config = dict(
    norm_place='pre',
    rope_theta=17700.0,
    qk_norm=False,
    tie_word_embeddings=False,
    parallel_block=False,
    init='uniform',
    learning_rate=0.00125,
    warmup_steps=423,
    batch_tokens=8192,
    doc_mask=False,
    train_tokens=121500000,
)
MLP neurons of a small language model. Each row is named by its layer, matrix (gate and up: input weights) and neuron, and shows model dimensions 16-111. Each number is 200 + 20 x the weight over its row's rms, rounded and kept within 0 to 999. A neuron's up and down rows have the sign that makes its largest values positive.
After each neuron's rows, "fires after" lists the tokens most often just before its 100 highest values on Wikipedia text that the model never trained on. A number after a token or word is its count.

L6.gate53,193,188,185,188,192,204,182,214,203,215,193,189,162,172,204,203,187,211,172,183,211,212,181,174,206,178,209,206,216,144,175,202,214,170,197,170,212,228,195,208,183,171,178,193,243,206,215,154,232,220,173,196,234,187,193,180,191,155,215,210,219,172,206,218,200,183,213,206,184,250,208,204,226,178,208,196,181,204,190,173,224,168,185,232,170,198,175,219,187,202,184,177,224,208,207,172
L6.up53,175,214,223,168,186,173,204,207,190,208,182,233,170,205,207,253,234,225,178,214,201,196,175,201,206,165,224,181,232,185,185,206,218,176,204,205,203,166,162,217,209,203,181,188,233,197,202,191,183,213,175,233,180,184,197,212,202,205,200,190,187,186,184,243,164,231,200,228,176,185,186,160,233,165,169,183,200,190,166,201,219,185,204,222,211,218,188,181,196,211,201,205,179,198,227,176
fires after: "c" 32, "s" 29, "ic" 8, " de" 4, "ad" 4

L4.gate243,200,219,219,194,217,208,206,210,163,232,196,178,196,176,194,196,176,185,183,179,170,213,201,203,188,191,205,186,187,205,196,230,214,205,209,227,195,189,172,199,223,193,178,178,182,172,190,189,200,184,188,193,210,238,212,207,192,210,210,179,175,193,183,189,192,178,223,203,202,193,232,186,186,217,190,190,210,187,221,169,198,178,194,177,149,249,146,246,207,193,188,215,175,219,182,193
L4.up243,201,215,247,204,201,171,214,191,212,195,129,176,193,215,139,248,206,199,158,221,241,181,216,186,224,199,174,233,190,213,187,219,184,178,241,211,201,220,226,207,190,177,204,217,186,180,171,186,217,168,199,214,219,202,180,174,190,207,214,209,204,206,195,199,183,217,166,198,193,205,182,211,224,175,175,184,214,225,217,144,198,207,223,210,192,221,201,181,228,183,226,227,193,204,201,219
fires after: " E" 21, " S" 19, "S" 16, " N" 8, " Z" 7, "Q" 4

L11.gate165,214,187,208,172,212,217,202,180,183,244,214,201,200,192,213,203,189,190,181,210,203,204,207,206,216,220,193,178,205,176,186,185,203,198,198,220,213,167,212,234,178,202,241,187,213,180,215,181,187,197,192,210,217,218,212,180,233,234,207,163,178,228,194,189,158,169,208,178,181,198,176,190,169,207,182,215,201,181,167,162,226,186,223,200,193,189,202,199,174,199,203,200,215,211,195,207
L11.up165,182,203,201,203,171,211,223,207,185,221,211,194,196,171,190,215,213,218,169,178,207,210,186,225,211,223,204,207,206,218,204,204,191,182,188,191,216,202,171,194,211,204,207,216,198,145,233,203,132,206,201,235,224,180,245,217,224,187,176,183,183,228,195,195,160,199,204,189,202,192,172,238,194,187,203,215,188,198,187,185,184,189,217,181,203,196,201,219,192,211,211,197,211,158,218,199
fires after: " f" 24, " G" 11, " |" 11, " F" 7, "f" 7, "t" 6

L5.gate61,223,200,172,210,179,222,197,186,204,183,194,150,242,206,197,203,224,189,177,187,190,197,223,183,216,193,177,216,201,201,187,244,157,197,212,182,192,189,267,191,203,193,218,207,175,168,237,175,193,184,197,194,208,189,191,203,183,214,203,199,234,223,205,204,217,203,198,211,167,219,213,202,165,199,171,185,169,190,179,214,211,217,210,203,176,213,191,218,195,167,204,207,222,220,178,205
L5.up61,210,211,188,194,193,177,220,185,195,161,193,197,173,194,204,205,199,185,164,215,190,190,231,185,222,201,169,190,207,204,178,211,191,183,215,226,200,162,236,200,184,210,197,207,196,216,205,174,197,208,207,181,207,197,188,228,157,195,216,190,207,203,208,200,253,232,191,210,167,224,215,217,216,185,185,177,216,172,130,209,196,219,186,179,198,221,185,214,208,165,236,199,188,224,164,193
fires after: "k" 52, " K" 19, "at" 4, "K" 4

L6.gate432,203,202,231,195,190,191,231,206,234,212,185,161,180,219,242,231,205,185,182,231,200,209,208,186,149,215,194,171,175,200,214,201,204,194,190,197,224,193,182,210,184,205,196,210,211,228,220,204,178,192,189,194,216,214,132,189,221,203,177,192,204,208,203,174,212,209,202,239,161,186,193,202,183,200,210,202,214,205,201,176,205,180,179,182,192,244,201,192,201,169,198,224,191,183,179,195
L6.up432,196,212,215,197,179,223,190,226,207,205,220,199,181,188,200,225,153,213,235,192,219,165,196,239,189,195,173,181,191,242,225,177,213,211,196,199,197,220,150,208,174,247,184,202,220,230,226,214,175,179,215,231,218,182,197,210,236,219,190,188,183,194,197,188,214,219,197,188,203,232,189,214,164,170,228,189,202,209,202,191,167,203,220,179,202,224,200,179,186,188,207,228,202,180,203,202
fires after: "ra" 11, " We" 10, " W" 9, " Wa" 8, " B" 8, " O" 7

L11.gate400,178,205,204,172,218,244,190,190,205,230,202,196,247,190,242,187,229,183,187,209,203,227,175,199,247,154,189,180,208,196,161,212,204,213,219,149,200,211,172,191,189,161,214,188,254,213,196,193,188,198,180,210,203,210,202,208,211,220,204,218,193,199,229,206,184,154,208,185,190,214,173,195,221,204,168,199,233,214,188,180,221,192,182,232,176,193,189,211,186,196,206,176,219,194,218,207
L11.up400,156,196,202,204,187,212,186,229,189,211,198,236,185,183,189,198,215,187,204,184,199,252,191,179,204,182,224,207,229,180,216,205,170,190,230,166,200,159,165,188,218,199,227,208,239,186,250,210,183,227,189,263,224,209,213,192,209,191,179,222,221,177,189,171,200,191,230,215,203,188,165,178,210,201,175,195,224,214,190,239,180,194,210,206,210,204,214,185,189,168,193,182,200,210,219,182
fires after: " |" 39, ";" 5, "cc" 5, "s" 5, "-" 5, "ic" 5

L8.gate442,234,192,227,175,263,210,210,171,211,218,244,159,199,188,198,221,188,192,166,206,206,197,191,210,170,178,188,175,180,220,186,205,240,188,197,208,177,231,201,213,179,177,195,213,233,192,203,193,200,188,177,208,201,176,165,194,224,169,195,188,196,216,220,173,196,198,190,219,174,195,212,194,181,188,213,179,215,216,211,201,214,192,195,183,158,203,222,216,166,208,209,187,180,204,178,185
L8.up442,231,196,212,194,209,178,217,205,196,178,241,207,231,178,194,208,171,196,166,178,196,192,182,230,204,209,229,192,177,209,210,213,196,208,222,206,168,236,200,206,206,219,181,209,205,189,197,208,201,207,164,236,202,161,181,199,225,190,187,195,178,208,231,195,206,208,186,216,199,206,215,200,170,220,188,173,208,273,200,203,224,211,224,176,202,206,233,195,172,178,255,173,181,209,191,209
fires after: " B" 24, " " 22, " b" 7

L5.gate123,216,188,197,213,199,187,190,196,200,203,192,191,219,205,205,205,207,175,201,234,211,186,203,178,206,210,187,175,183,204,209,199,218,215,214,194,186,205,205,171,225,211,238,226,177,198,212,194,168,225,194,180,191,185,221,210,185,219,210,191,245,230,195,176,214,228,179,212,215,229,221,202,193,202,196,241,213,198,201,214,176,216,211,225,188,189,182,191,155,208,246,226,198,209,196,218
L5.up123,201,199,174,218,221,211,216,174,179,199,189,167,205,183,226,186,219,188,196,208,196,206,208,199,222,247,193,222,209,202,221,213,229,208,217,163,178,240,215,195,209,198,236,185,180,208,187,194,200,186,199,188,183,176,216,215,164,209,200,200,220,220,224,208,201,230,188,237,222,184,231,190,176,199,199,225,174,191,186,195,213,238,209,240,182,176,198,195,173,190,224,186,203,199,199,230
fires after: "T" 29, "t" 7, "ing" 7, "C" 7, "M" 6, "se" 6

L8.gate98,210,240,189,167,198,177,201,185,157,182,218,172,203,226,171,199,170,192,191,187,185,194,213,194,208,188,212,181,204,177,209,210,221,191,224,196,204,188,214,214,169,203,178,207,181,204,239,213,173,240,189,156,211,209,197,221,217,203,187,196,157,208,197,167,227,193,178,195,192,225,210,218,191,250,172,185,182,188,187,195,219,211,178,166,170,174,212,212,183,163,176,192,225,180,186,177
L8.up98,223,243,229,214,219,186,189,171,227,188,175,207,221,212,197,238,172,231,201,217,197,216,174,181,212,213,165,234,182,222,203,194,230,156,200,203,200,197,191,228,179,194,191,227,180,226,188,211,179,214,211,241,152,208,180,187,222,218,200,200,188,216,164,176,150,210,203,206,215,226,193,195,219,160,199,197,187,218,181,211,163,199,179,212,187,228,173,175,189,197,227,224,203,222,167,218
fires after: " S" 29, " I" 23, " M" 12, "I" 5, "S" 5

L8.gate235,222,206,172,180,190,215,247,165,146,201,199,178,189,205,186,179,204,197,188,219,211,207,153,230,204,233,192,188,228,227,202,205,197,180,229,253,203,169,202,208,219,191,167,185,179,197,208,199,192,185,186,208,219,217,195,179,227,185,165,213,210,217,209,186,186,165,177,193,203,208,175,169,191,201,198,192,194,191,175,177,214,203,213,205,161,207,228,192,184,214,235,214,239,208,238,170
L8.up235,222,185,204,184,206,214,186,187,218,207,161,182,186,196,180,227,195,211,197,205,187,201,184,199,200,190,196,226,193,205,213,216,203,219,195,186,220,187,187,213,203,215,218,204,223,186,239,175,197,163,177,182,207,209,218,187,221,194,199,178,255,204,181,191,173,203,215,203,236,212,235,214,218,176,249,211,203,188,203,198,198,195,219,235,183,188,180,179,197,198,162,173,188,205,213,199
fires after: "st" 25, " f" 15, " F" 9, " And" 7

L5.gate156,193,252,187,151,181,228,226,235,217,183,178,191,214,207,226,194,163,188,159,222,206,183,215,199,132,198,219,240,207,224,209,206,209,197,198,199,186,203,182,177,186,201,204,231,201,179,201,222,181,207,182,172,215,182,207,187,234,187,200,193,183,240,216,169,236,185,206,203,165,218,199,210,199,185,196,208,192,189,193,184,232,196,205,193,189,220,209,222,183,160,194,190,210,204,212,179
L5.up156,203,216,197,208,186,208,207,167,202,183,204,206,210,218,209,214,234,201,159,229,220,223,180,181,207,234,156,195,227,200,212,176,237,206,185,199,164,183,193,204,203,217,211,179,172,191,184,172,210,194,222,214,182,170,237,186,220,185,208,200,162,185,206,181,204,200,201,169,163,191,196,150,208,186,213,202,155,187,197,197,202,228,187,216,233,180,184,216,200,203,221,219,228,178,179,199
fires after: " C" 32, " R" 9, " Ch" 8, " G" 7, " J" 7, " S" 6

L6.gate204,202,206,203,206,210,203,215,194,208,215,222,193,188,241,195,222,174,206,219,182,207,215,202,216,155,181,207,214,184,183,200,204,203,193,182,218,176,209,186,258,172,214,201,235,206,202,201,164,199,248,225,221,222,194,214,242,243,192,188,225,179,199,187,179,165,199,223,181,214,185,215,198,179,176,204,191,205,219,223,210,210,212,164,208,177,213,208,224,202,193,197,208,216,193,181,204
L6.up204,193,188,234,218,234,199,212,182,212,193,226,226,216,208,191,216,207,177,209,207,197,193,165,189,191,189,232,221,242,233,200,198,206,205,170,238,204,181,193,192,197,178,175,214,242,206,199,218,188,193,218,205,184,169,185,204,225,200,212,210,188,211,205,175,224,183,198,203,186,156,202,219,171,238,204,195,223,213,210,203,219,179,190,208,169,223,232,193,179,197,211,206,201,201,226,201
fires after: " " 60, " ma" 7, " imp" 5

L5.gate53,230,237,173,194,175,221,176,184,190,195,189,162,199,202,225,215,179,207,177,206,203,187,197,170,182,194,214,227,182,179,227,233,200,200,184,190,218,224,174,205,158,164,183,176,198,200,229,222,263,166,167,201,196,174,201,211,199,172,168,194,215,219,222,179,178,196,207,186,192,237,180,230,221,159,192,219,191,189,244,193,185,214,218,191,215,199,163,190,234,179,197,185,203,228,184,189
L5.up53,214,228,225,185,228,174,203,175,176,208,159,160,158,192,210,207,200,208,170,206,201,202,196,206,181,164,199,197,169,198,182,192,200,162,180,201,226,185,198,193,148,235,187,183,191,197,208,168,209,197,203,215,200,224,214,215,211,178,215,242,185,202,169,222,190,184,184,190,176,187,212,191,194,197,265,180,198,212,217,202,218,212,216,190,190,215,175,190,213,209,192,172,191,186,232,159
fires after: "c" 45, " d" 9, "." 9, "g" 9, "s" 8, " c" 8

L4.gate442,195,188,179,197,214,192,205,229,210,187,186,195,249,205,207,186,202,183,221,195,209,173,186,185,223,206,177,202,219,172,189,230,233,195,206,162,195,173,217,199,219,176,249,218,188,190,173,175,157,212,196,188,195,198,224,240,194,220,170,229,248,224,189,242,179,200,211,195,195,189,205,174,183,234,196,258,219,212,205,218,227,206,189,219,203,194,185,205,192,187,186,193,215,195,185,185
L4.up442,184,204,194,204,189,190,223,213,209,208,183,187,219,173,174,213,214,196,209,209,169,172,224,177,190,227,175,207,196,210,191,171,208,201,259,182,163,180,180,213,197,240,220,218,176,195,188,187,142,237,187,193,175,214,205,215,204,198,208,155,220,200,199,195,206,183,196,220,221,217,247,200,205,208,149,194,216,196,187,200,204,180,194,176,190,224,203,207,169,179,192,242,205,201,162,218
fires after: "M" 25, "T" 25, "O" 19, "U" 9, "ru" 8

L6.gate161,180,190,183,228,198,162,220,198,209,218,199,183,188,203,220,179,184,214,215,196,224,204,198,209,183,156,178,218,235,164,204,182,206,235,219,146,199,215,199,206,220,196,185,229,187,226,162,176,180,214,163,219,204,194,188,217,231,184,231,219,195,189,206,205,206,188,176,178,204,201,218,212,183,156,203,215,218,203,200,198,176,183,194,211,196,187,193,188,137,230,181,200,186,218,220,233
L6.up161,202,228,173,194,185,182,203,238,170,205,182,236,183,230,235,225,228,202,214,210,190,255,219,211,227,248,199,198,237,203,191,208,196,198,198,199,204,167,231,195,218,204,243,199,184,219,189,178,168,227,189,211,195,219,197,187,196,200,178,191,184,219,210,246,193,188,199,176,200,172,235,190,212,208,216,227,183,191,220,200,212,230,169,173,182,239,226,221,205,196,198,185,197,247,216,192
fires after: " 19" 77, "–19" 8, "–20" 4, " (19" 4

L6.gate274,223,212,205,171,178,186,226,189,211,211,208,193,212,201,220,205,162,190,210,194,234,183,213,186,199,212,177,225,186,196,209,168,205,174,197,153,199,185,199,196,171,204,200,219,242,193,169,211,186,204,175,169,181,212,178,207,219,209,187,214,207,171,181,178,218,200,168,175,186,240,191,217,183,190,167,182,176,216,180,162,162,169,184,232,202,173,190,207,191,180,188,249,211,208,183,212
L6.up274,221,214,195,220,188,223,207,162,230,188,204,197,207,237,240,205,193,182,189,202,218,194,171,153,165,221,187,213,187,187,195,181,213,186,231,206,177,190,208,208,224,199,193,226,185,219,176,176,171,223,191,183,227,211,216,214,184,160,196,183,180,207,174,216,239,200,168,175,189,180,205,197,215,171,208,240,156,202,206,223,195,221,174,199,181,175,227,195,179,184,207,210,217,209,226,180
fires after: " Jo" 14, " Je" 10, " R" 10, " J" 7, "J" 6, "r" 6

L5.gate83,185,219,191,201,232,224,203,201,195,191,210,209,181,181,190,179,176,179,209,197,199,171,195,206,202,186,182,215,189,172,199,199,164,204,177,163,200,197,203,195,203,162,182,206,221,187,158,212,213,212,192,187,243,198,205,166,195,185,204,215,201,217,215,194,237,164,185,214,193,242,213,219,207,185,175,204,183,189,199,172,227,170,227,205,171,221,213,230,198,203,152,203,180,208,190,176
L5.up83,211,219,210,218,204,189,179,201,176,209,213,196,174,183,253,189,174,192,191,213,240,204,181,199,206,217,218,203,204,221,200,153,201,207,197,179,228,191,179,209,218,171,210,200,199,176,222,203,185,184,197,212,253,148,202,194,223,221,223,204,166,196,211,220,212,189,187,184,206,235,201,223,211,218,193,193,168,244,204,203,208,212,227,169,183,205,200,212,180,193,209,181,170,236,223,182
fires after: "c" 23, "cc" 15, "z" 13, "s" 9, "ci" 8

L8.gate362,207,199,237,182,179,226,219,177,202,208,189,196,188,245,189,236,165,206,187,248,248,204,214,190,174,214,179,201,197,202,205,204,214,166,196,190,199,213,185,197,190,185,162,197,229,200,187,189,183,182,207,220,198,179,212,217,225,205,180,194,213,198,195,166,170,202,164,168,206,182,213,197,175,193,198,214,186,210,192,170,184,194,155,191,165,193,203,189,205,194,187,217,185,175,171,215
L8.up362,214,182,242,178,202,212,207,194,174,190,159,200,187,222,178,187,198,190,164,203,219,188,222,195,210,203,241,205,151,202,171,200,185,149,228,204,213,192,195,189,181,203,172,194,224,184,175,186,189,193,200,233,216,205,194,176,182,212,171,200,185,218,231,181,170,204,185,203,170,203,216,173,153,172,194,185,212,221,194,174,171,183,201,178,207,195,184,206,241,192,210,222,163,218,176,194
fires after: " E" 19, " S" 13, "s" 11, " O" 11, " I" 9, " T" 5

L6.gate219,209,176,183,159,213,192,193,220,215,213,228,213,230,198,218,178,187,191,185,231,219,188,179,184,186,164,175,222,217,194,200,213,206,194,159,197,197,227,193,206,186,187,226,190,222,223,204,180,212,196,185,178,219,214,206,209,202,187,210,198,224,180,201,204,156,205,176,175,188,214,201,178,191,185,204,222,196,200,203,205,245,211,209,201,192,195,222,234,191,189,216,193,208,192,144,139
L6.up219,153,177,199,185,200,156,204,201,201,193,199,228,236,216,208,216,187,205,211,187,212,194,185,204,189,200,200,217,204,212,217,179,169,207,197,242,181,234,166,185,212,208,243,210,186,200,181,183,186,233,225,200,219,194,216,204,203,215,151,209,201,177,245,180,183,215,207,166,245,195,205,165,212,176,186,206,202,218,207,220,216,203,211,177,212,206,222,179,198,198,211,200,183,213,154,203
fires after: " p" 22, "op" 13, " P" 7, "ri" 5, " no" 5, " " 5

L8.gate363,241,211,215,189,225,201,205,203,202,232,201,187,217,218,223,236,220,159,179,215,243,209,178,203,216,211,199,154,218,224,209,223,181,176,212,197,192,200,215,208,193,169,235,187,221,184,208,195,196,190,179,212,151,165,214,223,227,208,210,239,229,205,200,196,172,179,173,205,162,200,204,179,184,220,201,189,225,180,221,199,219,192,236,204,177,198,203,200,208,185,249,203,183,196,203,174
L8.up363,211,197,201,213,224,198,230,193,206,207,240,219,206,226,207,229,211,190,193,185,223,190,222,182,221,219,214,186,192,250,202,203,184,176,211,229,198,176,222,155,191,184,209,204,170,165,226,208,190,191,219,173,193,171,207,205,212,237,171,263,199,199,188,173,214,194,173,204,203,220,192,186,220,182,196,168,201,212,222,192,220,182,216,206,176,178,223,222,225,194,248,183,199,218,212,205
fires after: " B" 18, "al" 13, "w" 12, "ough" 9, "B" 5, "y" 5

L11.gate439,199,227,207,214,231,194,204,170,211,226,175,198,192,186,210,215,199,192,166,169,197,242,192,174,181,203,191,222,199,201,184,218,215,165,194,209,225,189,183,223,202,170,198,208,205,233,225,207,199,204,195,207,226,228,165,199,237,195,179,177,205,229,227,160,207,194,236,185,219,192,174,182,219,164,225,179,190,171,211,171,218,183,163,175,180,187,178,215,225,207,202,186,166,187,183,183
L11.up439,207,235,227,189,228,217,185,175,158,203,182,206,183,204,211,219,180,189,171,232,197,206,196,175,206,190,157,231,181,213,205,224,197,189,190,195,188,181,199,228,181,178,231,191,192,219,182,210,196,217,192,236,223,215,184,215,199,190,175,218,191,191,196,211,217,182,214,215,193,164,201,183,210,184,206,165,234,224,216,167,205,206,157,198,160,176,201,191,226,194,222,198,220,171,172,230
fires after: "s" 34, " S" 15, "S" 9, " a" 7, "\n" 4

L4.gate342,179,206,185,190,223,185,201,188,186,185,200,205,230,223,219,187,195,202,229,206,182,221,169,185,194,180,202,227,206,167,197,194,240,227,204,198,200,223,160,215,199,159,192,210,199,226,190,198,235,221,179,179,197,189,219,222,178,205,191,221,189,200,237,212,206,220,181,202,223,216,192,196,227,196,207,205,190,181,213,157,168,223,206,233,225,195,175,184,221,180,197,205,242,215,151,194
L4.up342,199,237,232,229,232,180,174,169,196,194,204,217,175,211,177,213,190,233,229,242,207,185,171,171,188,174,219,199,214,182,187,210,199,172,183,206,235,172,201,225,178,185,201,166,224,190,200,161,190,175,212,185,220,190,177,187,189,226,209,203,173,193,197,217,166,179,186,196,184,209,190,182,220,177,193,188,202,164,218,225,195,192,210,223,204,199,204,208,235,204,189,203,208,188,203,174
fires after: "s" 59, " S" 21, " As" 4, "c" 4

L5.gate320,231,178,168,190,191,184,250,206,195,193,205,204,202,207,212,184,208,190,165,220,176,166,236,189,187,183,180,188,195,203,179,235,230,197,193,222,167,192,203,177,190,205,200,221,190,209,213,186,225,171,189,187,184,212,202,221,209,167,183,192,184,194,190,173,211,190,208,237,162,214,227,212,228,228,173,187,189,180,188,228,202,171,180,213,172,207,186,193,186,183,197,208,222,187,175,193
L5.up320,226,191,206,203,206,183,243,215,176,194,176,227,196,217,182,212,191,212,203,204,159,186,223,179,155,191,212,182,205,228,192,220,215,213,228,245,152,179,174,179,173,221,200,221,206,199,190,175,189,207,222,174,178,203,224,226,176,193,204,190,175,172,174,189,224,219,203,238,213,201,239,188,232,203,159,184,201,195,192,193,170,180,205,191,206,194,178,186,204,180,202,182,206,191,194,205
fires after: " K" 17, "K" 12, " Z" 10, " Ya" 8, " Ma" 7, "T" 6

L4.gate378,226,242,224,216,191,221,187,225,192,201,173,187,199,212,201,224,190,200,166,170,202,187,240,201,188,230,199,210,188,231,195,196,188,183,184,175,174,242,188,211,164,212,199,207,213,191,208,218,188,164,158,176,191,151,153,148,245,194,208,206,167,206,194,217,185,186,186,153,197,231,180,224,186,191,208,229,169,245,193,202,207,206,243,199,206,204,185,204,203,189,173,206,207,212,168,205
L4.up378,171,214,228,207,178,178,178,212,222,201,183,142,196,216,212,197,233,187,205,202,219,227,196,230,203,217,186,177,215,208,193,214,192,173,165,191,190,214,206,210,190,161,206,183,203,224,234,199,188,180,211,215,188,202,190,184,173,197,212,175,205,199,215,209,191,198,201,217,181,224,194,209,196,198,193,188,165,203,166,225,170,201,176,226,207,162,163,215,228,178,178,201,199,210,185,202
fires after: " D" 18, " c" 16, " C" 14, "C" 13, "D" 11

L8.gate389,198,209,182,201,213,181,200,207,231,207,188,174,223,203,171,242,176,161,192,216,201,186,190,187,165,186,207,221,187,200,194,226,196,163,192,206,199,179,218,210,168,200,179,221,195,161,205,188,209,151,194,181,210,172,174,194,241,180,218,218,193,211,177,158,175,162,191,208,186,191,199,203,220,197,182,188,184,208,217,215,206,205,196,175,185,209,218,234,198,155,210,174,196,232,220,207
L8.up389,221,156,214,193,209,204,194,183,234,201,181,169,152,183,191,207,251,198,221,196,221,230,194,248,200,209,201,174,230,166,165,214,198,221,219,200,190,178,204,208,189,180,187,197,189,217,220,191,204,199,212,183,186,150,153,192,197,192,215,189,200,171,199,181,179,203,207,184,226,192,232,194,219,155,191,184,178,222,167,198,180,165,201,218,196,202,190,206,212,196,207,150,206,217,209,182
fires after: " " 34, "D" 17, "s" 10, " D" 6, "M" 6, " P" 4

L4.gate428,196,211,179,207,208,190,198,162,193,199,153,147,246,175,207,213,208,194,204,206,189,181,203,196,228,215,175,188,217,184,173,220,187,224,209,201,202,213,183,180,189,190,187,196,181,206,184,189,221,183,194,171,188,171,203,197,169,204,195,157,239,180,203,187,206,197,180,264,204,238,220,192,213,204,181,200,230,221,215,180,208,166,188,263,202,199,175,179,171,168,209,204,187,206,176,187
L4.up428,244,223,182,203,192,221,198,195,179,189,179,157,197,188,199,206,189,172,165,212,187,200,224,172,196,205,206,218,187,231,197,215,196,212,244,216,199,216,207,215,166,191,179,209,215,183,197,207,183,173,169,180,177,208,163,191,205,228,196,170,232,209,196,157,191,196,177,205,202,249,211,193,197,196,169,197,217,210,172,187,195,164,204,210,179,244,184,204,200,170,226,225,181,193,168,192
fires after: "C" 28, "M" 14, "S" 10, "T" 6, "Q" 6

L11.gate233,190,226,170,200,212,170,176,151,189,206,208,219,175,156,189,234,200,207,189,223,189,182,168,208,204,213,205,222,204,191,188,196,201,206,226,182,217,186,207,194,193,159,183,207,225,219,216,177,176,201,156,198,214,202,175,207,223,218,190,203,167,210,203,182,155,148,178,180,178,226,211,157,205,199,206,227,166,203,184,188,203,164,183,195,202,194,195,193,185,199,162,186,219,239,233,210
L11.up233,204,221,198,207,204,184,203,187,154,175,187,217,167,173,190,201,215,204,210,195,221,185,167,233,198,231,193,223,167,188,183,219,197,157,204,191,218,155,168,193,193,187,184,204,207,215,230,195,212,200,167,214,210,173,182,195,204,189,193,156,207,194,213,211,169,154,188,212,199,188,210,197,219,175,197,215,137,206,181,198,215,224,233,190,197,198,213,213,235,182,200,173,207,230,185,165
fires after: "c" 27, "s" 25, "ef" 9

L5.gate130,209,223,203,193,208,177,207,193,183,196,231,194,216,206,211,178,189,167,221,198,180,201,228,178,238,178,193,221,205,189,171,233,173,239,204,228,155,188,199,219,202,161,191,238,191,204,181,175,159,219,170,209,247,241,183,180,197,173,211,188,197,239,199,204,213,190,166,219,216,202,212,219,217,185,203,195,184,189,184,204,232,197,192,165,168,199,201,197,171,206,190,214,193,201,215,187
L5.up130,210,206,198,208,212,179,210,218,216,159,205,187,220,199,223,200,188,197,195,216,217,199,198,196,195,193,186,222,203,210,195,186,202,196,189,192,191,197,209,204,212,213,210,224,206,173,177,195,170,208,186,202,230,166,203,200,199,203,218,195,203,216,193,241,237,195,160,222,170,230,232,222,229,196,218,197,195,160,205,214,196,238,199,150,206,249,192,201,201,163,166,210,199,238,198,207
fires after: "ci" 20, " Vi" 11, " V" 11, "cc" 9, "oc" 7, "P" 6

L4.gate419,177,229,169,188,225,194,167,160,212,169,196,220,218,191,196,193,206,215,205,176,178,201,220,180,188,188,201,230,199,194,175,224,210,215,226,189,213,190,175,181,179,216,183,212,203,201,174,198,145,200,201,198,244,163,182,193,202,174,182,179,229,193,201,182,220,199,169,227,208,207,230,215,206,212,169,186,213,196,191,207,205,149,178,228,191,248,186,194,204,177,206,190,219,190,199,184
L4.up419,209,233,204,184,205,192,201,229,201,181,179,215,231,185,231,247,196,182,190,159,163,192,207,183,173,232,190,203,213,228,196,199,201,189,209,201,195,189,243,217,184,186,198,222,222,159,199,184,174,219,140,184,235,176,184,204,195,212,194,199,197,212,193,175,193,214,153,208,204,228,202,186,197,204,177,204,184,196,210,199,225,186,193,174,214,244,213,236,179,170,209,208,181,201,168,186
fires after: " M" 41, " m" 11, "M" 10, " V" 8, " H" 6, "P" 6

L6.gate11,210,174,206,165,232,170,233,205,200,229,208,220,193,200,194,200,199,200,187,207,264,191,210,217,155,166,195,213,167,159,162,215,210,201,220,235,207,206,205,251,191,205,183,210,216,181,168,221,190,211,185,222,220,191,182,174,238,194,245,205,215,173,200,202,165,178,197,206,188,182,202,229,187,193,209,180,215,212,221,180,234,206,216,180,210,228,210,198,186,226,183,192,207,206,183,166
L6.up11,213,181,215,190,230,190,188,218,200,191,195,192,197,188,156,219,194,180,185,205,215,166,195,199,175,179,231,198,198,192,198,218,188,200,201,217,182,201,192,193,204,215,204,258,174,189,204,242,177,172,208,211,197,168,236,186,196,188,204,197,191,192,159,180,218,203,211,168,173,176,248,229,207,217,227,197,183,212,204,216,231,219,210,167,215,203,184,201,186,200,237,169,174,241,184,207
fires after: " " 24, " tr" 16, " co" 11, " re" 9, "b" 6, " dis" 6

L8.gate410,231,177,226,199,176,183,204,201,201,231,219,179,226,185,197,235,208,233,189,177,228,207,219,248,239,184,212,205,187,191,237,222,208,219,216,196,167,208,163,215,209,229,201,211,187,170,213,196,215,228,211,209,192,194,179,212,243,210,214,205,200,208,192,237,196,202,178,196,199,217,214,170,169,175,210,220,226,224,189,186,173,204,191,209,196,179,227,185,208,195,194,197,184,205,207,205
L8.up410,216,237,213,193,200,167,202,155,221,188,205,211,180,201,223,211,196,178,233,232,202,196,189,174,211,187,191,225,200,228,210,191,206,167,185,221,197,180,167,178,193,194,171,207,222,188,197,212,178,225,172,199,212,195,218,180,200,179,160,188,175,188,173,214,163,210,212,173,191,189,191,190,203,179,222,167,196,175,227,189,192,185,174,209,196,221,185,197,209,180,205,233,181,173,145,197
fires after: " re" 16, " de" 13, " be" 11, " Re" 7, " di" 5, " con" 4

L5.gate35,181,210,211,179,202,178,237,231,203,206,191,192,213,219,193,193,191,168,181,217,211,237,201,197,199,162,218,222,202,222,196,175,151,219,253,179,147,203,237,214,238,184,178,212,200,162,183,192,180,227,153,194,208,212,194,196,195,209,242,216,213,235,217,196,197,211,201,211,197,198,172,191,203,174,183,193,210,154,216,163,202,192,192,197,179,198,200,199,169,192,178,206,238,222,174,196
L5.up35,190,204,209,205,193,186,201,193,213,158,256,230,181,197,201,187,182,193,225,188,233,181,211,220,200,181,195,226,204,168,176,217,207,162,188,183,192,159,211,215,209,194,181,227,231,165,202,181,196,202,181,197,227,210,182,187,211,252,180,201,175,194,199,215,192,175,184,184,187,204,219,174,189,201,197,236,208,183,187,214,212,192,236,180,189,189,207,209,224,218,164,206,178,214,208,175
fires after: " de" 21, "par" 15, "ci" 11, " De" 10, " Vi" 6, " pro" 5